From a checkpoint of a small transformer trained on Wikipedia.
Size: 13 layers, width 192, 6 heads of 32 (1 for keys and values), MLP 256 SwiGLU, vocabulary 8192, 6.18M parameters.
Architecture: rotary positions, no biases in attention or MLP, untied embeddings.
MLP neurons of a small language model. Each row is named by its layer, matrix (gate and up: input weights; down: output weights) and neuron, and shows model dimensions 48-111. Each number is 128 + 32 x the weight over its row's rms, rounded and kept within 0 to 255. A neuron's up and down rows have the sign that makes its largest values positive.
After each neuron's rows, "fires in" lists the words (lower case) most often at its 100 highest values on Wikipedia text that the model never trained on.

L3.gate13 [127 154 120 131  94 133 123 111 157 132 134 155 148 133 126 157 114 161  66 137 143 147 149 133 159  83 125 162 112  82 136 153 122 121 124 135 153 147 126 136 158 126 161 108  94 168 144 154 162 108 132 115 144  59 196 174 172 107 113 163  67 100 134 110]
L3.up13 [148 173 105 122  79 120 196  66 160 124 149 155  71 105 113 153 106 114  97 113 184 143 138 125 123 119 131 159 117 157 183 109 120 133 135 145  81 171  99 109 151 161  50 161 135 103 145 144 125 149 138 137  95 168 133 103 169  96 100 104 130 160 129  75]
L3.down13 [195 155  78 124  95 114 120  93 147  67 130 141 115 135 134 109 183 119 130 193  78 126  74 134 105 186 116 127  52 210  90 101 114  85 129 156 110 119 121 116 139 144 105 175 172 138 156 103 177 165  92 136 101 109 205 142 101  70 128 177 132 122 143 152]
fires in: "two", "three", "five", "several", "four"

L6.gate60 [133 118 127  68  68 125 150 157 115 151  86 148 124 142  96 122 126  92 155 163 166 194 115 155 129 157 176  88 108 160 110 132 165 138 126 114 125  83 179 122  83 170 118 130 157 140 127  57 162 164 129 158 127 201 138 100  98 125 167 106 164 113 122 121]
L6.up60 [ 94 175 154 129 102  61  66 130 183  87  90 157  92 107 118  90 183  78 151 126 129 167 111 129 156 122 129 129  96 202 166  88 159 119 107 116 140 105 111 153 130 116 130 104 173 147 139 148 126 110 186 145 144 158 154 114  84  88 146  78  95 116 163 103]
L6.down60 [ 97 111 148 109 166 157 137 105  69  91 121 115 137  78 132 185 127 111 130 145  77 124 155 118 122 102 163 107  84  83 117 128 135  61 130 102  98 129  87 147 135 182  57  63 207  98 114 139 100 152 163 136 106 140 198  87 120 125  87  89 129  70 180 140]
fires in: "other", "no", "of", "t", "significant"

L8.gate43 [103  75 128 117 103  92 117 135  75 142 153 112 147 103 142  94  82 121  59 147 177 134 100 173  92 122 105 151 102 105 176 113 155 130  92 125 165 100 135 104 118 138 107 137 107 157 129 141 165 123 111 117 146  73 126 126 130 159  99  91 186 148 116 130]
L8.up43 [130  74 137 136 148 161 148 185 231 152  79 151 116 161 127 138 226 108 180 135  90 108 154 129 140 194 131 152 155 110 130  72 126 159  98 157 118 110 130 111 191 136 127  86 135 178  90 160 113  76  82 139 136 132  19 145 105 144 129 132 153 158 130 103]
L8.down43 [162 133 115 110 163 164 168  58  99 161 120 164 146 149 145 161  82 139  78 140 114  98  94 149 160 100 120 124 161 169 129 185 141  41 148  78 141 156  79  99 119  93 173 189 199  90 126 117 149 101 136  59  99 117 162 106  95 110 136 150 182 172  97 170]
fires in: "of", "as", "formerly"

L7.gate27 [ 97 122 106 182 145 122  59 139 152 129 175 134 138  99 136 108 114 115 106 144 150  66 120 132 126 139 111 142 134 115 123 103 197 148 137 118 133 127 149 144 106 126 115 110  84 142 116 155 174 114 107 102  67 146  85 100 129 179 161 125 170 124 126 113]
L7.up27 [120 156  81 143 134 130 113 191 126 149  89  87 185  97 174 184 133 172 145 119 155  92 172 155 179 101 197 166 136 122 194  67 202  83 121 118 137 125 101 120 109 162  96 107 157 159  80 117 116 151 129 139 145  98 116 119 162 191 146  94 179 105 149 162]
L7.down27 [114 146 115 125 133 101 106  92 145 131 146 142 107 145 142 120 128 162 133  85 155 117 166 114 133 125 161 125  93 140 145  85 136 150 125 127  70 162  81 151  99 147  67 103 102 135  69 155 140  84  43 105 112 187 140 163 152 137 108 120 125 101 138 190]
fires in: "to", "into", "over", "returns"

L6.gate141 [104 170 162 120 118 166 124 195 123 113 126 114  93 109 177 113 162 110 131 120 161 151 123 125 125 123 152 105  78 185 109 150 151 139 167  54  73 134 163 167 128 102 120 137  91 157 153 135 115 105 141 118 115 116  64  99 118 103  88  85 130 118  70 105]
L6.up141 [123 158 140  83  70 121 103 111 144 128  97 121  64 126 130 164 117  76 122 144 119  79  91 138 116 169 143  97 105 157  89 116 114 137 128 134 145 121 155 142 113 149 116 148 125 155 137 159 209  64 134 121  69 101 145 146  84 137  52 157 154  80 101 143]
L6.down141 [124  75 125 112 116 151 159 121 129 115  51 132 164 148 143 143 155 132 105 106 161 118 102 121 134 146  91 131 121 131 106  91  61 135 127 125 109 146  90 118 111 174  99 108 115 139 156 151 133 133 107 134 121 119 121 151 120 115 115 146 193 121  99 136]
fires in: "of", "following"

L2.gate64 [124 149 140 114  83 151 133 103 195 101 133  60 135 137  94 143 141  90 117 167 140  96 170 185 172 122 112 130 140 169 112 144 144 112  81 118 125 128 190 148  78 135 121 106 115 129 172 107 126 190 126 151  62 124 150 175 112 106  78 216 113 145 148  69]
L2.up64 [131 166 161 103  94 156 157 136 179 101 130  93 127 130  34 133 138 123 193 161 162  36 110 160 152 156  82 113 129 168  98 190 158 133 108 136  99 118 115  83 123 137 104 134 101 141 138  93 130 150 137 141  65  75 139 141 121  81 106 184 127 148 161 110]
L2.down64 [129 130 162 116 154 137 102 105 178 109 115  90 126 163 101 113 123 159 133 191 111 125  96 145 169 178  97 101 134 147  88 125 174 123  97 116 147 160 163 148 108 118 160 151 127 190 115 114 134 133 132 138  84  99 187 127 101 122  38 198 148 104 164  71]
fires in: "four", "six", "five", "seven", "eight", "nine"

L7.gate38 [ 77 168 209 125 127 152 128 171 161 105 142 134 170  82  91 113 120 141 148 157  74 132 117 107 142  78 118 163 103 137  99 140  39 146 114 100 119  77 145 101 111 152 174 153  88 149 116  98 153 145 176 126  73 170  92 152 169 181 134  97 171 148 147 123]
L7.up38 [ 58  79 158 122 117  83 102 133 122 129 131 183 159 117 147 106 121 196  79 183  95 120 147 101 105  94 142 145 227 102 133 149 148 111 127  80 139 117 167 134 118 176 132  78 145  99 115 158 149 133 185 149 163 124 155  77 130  89 139  79 102 110 118 170]
L7.down38 [101 105 115 116 200  92  95 133 154 170 159 139 110 139 195 146 173 113  92 116 123  99 136  79 176 113 123 171 136 120 100 119 150 167 140 170 106  90 129 109 128 133 162 108 130 146  93 103 163 140 135 121 118 155 131  91 142 113 130 121 126 122  78 218]
fires in: "that", "which", "somewhat", "time", "style"

L7.gate22 [ 76 125 118 149 119 125 161 213 142 142  70 124 102 103 154 137 120 161  95 106 152 107 112 131  91  76 128 112 102 123 110 119 117 139 133 138  42  70 122 196 149 110  91 130  79 160 137  71 149 175  72 142 113 127  81 123 107 131 142  88  92 124  75 147]
L7.up22 [146 137  97 139 200 159 115 180 119 141  84 106 110  82 112 123 127 107 137 150 173 138 104 119 147 110 148 229 118 111  90 143  95 100  85 135 150 155 130  71 152 156 139 120 113 120 139 180 180 178 100 102 105  87 158 119  99 167 137  86 103 117 150 127]
L7.down22 [121  84 102 125 100 159 140 148  78 132 115 102 113 124 126 119 172 155 164 121 153  89 105 138 107 113  69 145  78  96 140 154 148 147 127  80  75  97 109 124 173 124 112 161 161 132 138 120 157 191 127 128 147 178 107  61 120  81 146 138  97 114  98 154]
fires in: "to", "well", "time"

L7.gate125 [102 143 125 109 143 170 124 186 131 137 162  94 165 138 133 237 151  94 165 155 191  81  91  91 124  79 110 142 154 154 199 143 151 106 145 106 134 115 159  95  88 108  88  92  81 117 131 103 127 107 137 112 162 148 135  72 118  76 105 105 166 103 141 116]
L7.up125 [112 130 160 126 136 131 131 140 138 126 111  76 123 184 141 108 203  93 197  70 187 144  99  96  69  87 135 194 135 155 137 105 170 159 135 109 111  83 113 122 148 158 101 172 100 107 157 133  93 141 134 166 137 154  88  70 106  90 118 127 175 151 151 146]
L7.down125 [106 102 107 124 161 151 188 132 129  95 183 132 133 157  57 204 161  69 120 133 158  96 122 126 126  95 118 137 171  97 140 175 156  86 143 145 139 113 152 128  98 133  77  98  78 138 104 172  31 207 157  66 153 101 125 103  98 134 133  93  44 179 100 121]
fires in: "to", "would", "should", "must", "could"

L6.gate103 [136  77 160 165  66 161 148  69  68 130 132  93 152  88 149 140 101 123 102 199 139 124  75 163 147 144  94  88 191 119 149 162 109 145 111 140 171 148 151 149 148 126 128 137 141 166 146 137 136 145 161 135 151 147 143 125 124 176 131 107 113 133 151 115]
L6.up103 [148 155 134 124 171 100 118 105  58 100 124 128 135 153 127 195 159 107 127  84 103 163  55  82 167  80 127 122 155 113 175 140 116 151 130 170 125 102 152 110 125 103 125 121  93  95 119 101 169 167  91 174 122 123 118 148  47 177 105 176 106 137  83 126]
L6.down103 [190  71  79 184 103 135 103 100 110 174 156  87 108 110 137 137  92 123  99 118 150 154 108 192  82 134  65 161 169 136 135 115  97 159 102 112 181 129 175 151 208  70 140 178 146 164 153 135 129 142 165 145 144 117  49 149 159 110 101 102 121 125  79 155]
fires in: "other", "years", "women", "died", "pref"

L2.gate163 [173 137 169 115 118 124 113  81 106 135 119 187 194 100 141 103 129 183 107 174  94 115 109 127 125 105 162  95 127 137 134  94 151 145 116 121 167 114 136 109 115  82  92 133 113 103 133 119 101 172 206 143 109  99 125 203 104 166 106 148 118 103 101 121]
L2.up163 [127 159 133 135 138 108 100  97 166  98 120 200  91 106 142 138 204 137 150  89  86 105 152  72 132  97 146 116  72 143 197 114 109 172 169 142 204 191 106 155 124 133 141 131 141 146  54 118  84 173 165  76 166 136 182 130 137  89  98 160 158 139 141 122]
L2.down163 [164 110 124 103  87 123 154 166 145 135  54 193 225 115 143 102  75 127 126 127  87 110 146 139 110 182 160 133 122  91 105 161 139 118 123 189 219 131 129  52 180 101  96 196  92  82 161 120 109 159 161 114 109  89 209 173 140 109 116 151 210 116 179 104]
fires in: "total", "well", "density", "majority", "turnout", "none"

L2.gate218 [114  41  94 138 137 152 111 118 141 141  48 161 159 146 153 167 100  97 140 134  97 117 156 174 160  67 186 148 176 139 117 119 151 141 145 162 135  90  72 180 105 134 145 115 138 193  95 119 142  97 102 109  66 138 142 129 113  67 123 106 113 174 187 120]
L2.up218 [126  93 109 132  63 123 121 104 138 103 106 171 139 129 142 195  99 139  99 123 111 109 172 177 137   0 202 117 134 160 135 138 140 150 137 137 124 128 111 147 122 160 166 123 140 124  95 146  89 102 105 170 112 119 143 127 114 117 102 108 144 120 126 145]
L2.down218 [108  98  60 159  89  88 147 124 121 153 118 156 177 116 173 155 148 135  90 125 167 134 236  98 167 105 156 133 179 127 109 151 132  79 113 135 141 143  65 139 149 162 181 133 154 147  92  96 148 193 104 146 159  84 124 145 128 103 148 146  94 142 168 139]
fires in: "was", "being", "been", "remained", "became", "were"

L3.gate110 [152 136 161 130 114 102 143 191 134  89  79  85 146 117 185 172 104 131  88 127 139 146  78 183 109  97 118 193 150 168 121  90 101 176 112 137 127  75  49 208  84 152  82 109 106  85  95 134 129 109 163 173 113 144 105 108  85 104 152 124  88 116 148 154]
L3.up110 [134 118 136 107  95 129 157 196 105 108  65 146 164 120 182 177 102 120 133  90 111 166 101 141 117 124 165 180 121 178 124 116 118 101 128 167 163  84  88 167 108 164 100 139  87  93  30  72 121 137 180 149 111 113 117 120 138  77  72 104  95 127 124 153]
L3.down110 [120 128 116 132 129  68 100 154 129  84  56 147 158  90 145 101 142 136  83 127 157 103  75 112 149 129 137  88 106 106 178 164 123 120 133 113 155 183  98 165 113 188 121 152 139 152 100 115 109 209 153  99 142 142 130 146 126 134  83  94 147  45 145 138]
fires in: "be", "well", "become", "light", "felt", "get"

L2.gate90 [114 116  79 106  70 161 157  56 162 154 120 144 146 113 169 157 114 121 124 206 123  84 117 182 109 129 176 159  91 133 169  49 131 121 155 101 104 165 132 123 127 131 136 110 129 115  93 159 105 174 164 169 158 153 148 125  91 166  71 183  80 137 113  89]
L2.up90 [136 166  81  97 126  78 158  27 144  95 147 137 153  78 121 210  85 152 128 123 117 134 126  87 107 126 104 116 110 123 123 157 112 144 115 113 138 164 167  63 130 142 123 130  83  72 125 174 119 166 169 177 113 178 167 172 103 207 144 148 117 142  97 110]
L2.down90 [174 140  86 100  95 152 199 136 127 145 100 122 176  94  93 226  95 132  87 179 103 132 133  93 135  94 116 108 149  74  84 133 139 148  91 109 176 131 158 112 133 152 129  86 126  85 151 146 149 130 148  94 148 104 164 156 138 155 120 136 189 107 128 135]
fires in: "has", "had", "total", "on", "density", "time"

L6.gate218 [ 88 191 136 115 130 132 165 141 120 175 153 154 120 152 178 184 109 139 113 140 119 148 148 134 132 104 118 149 143 136 131 174 169 119 143 130 125 107 131 107 138 181 122 128 174 108 149 131 118 151 135 138 161 175 161 172 166 163 157 163  72  82 121 124]
L6.up218 [156 176 132  73 137 179 137 118 119 126 133 149 100 159  74 173 108 144  92  92  54 147 157 133 127 170 114  20 184  66 113  75 127 152  83 108 204 162 186 169 162 132 127  79 156 159 112 174 169 130 126 167 145  91 150 182 152 139 110 120 136 210 117 161]
L6.down218 [143  93 140 171 147 112 102  88 151 151 219 124 103 115 150 188  80 100 150 182 194  97 179 121 117 105 129  94 162 119 195 158 172  91 163 151 100 134  91 149  91 117 151 124 128 163 175 162 121 176 166 186 155 144 106 121 146 129 161 141 110 128 103 121]
fires in: "was", "were", "is", "for"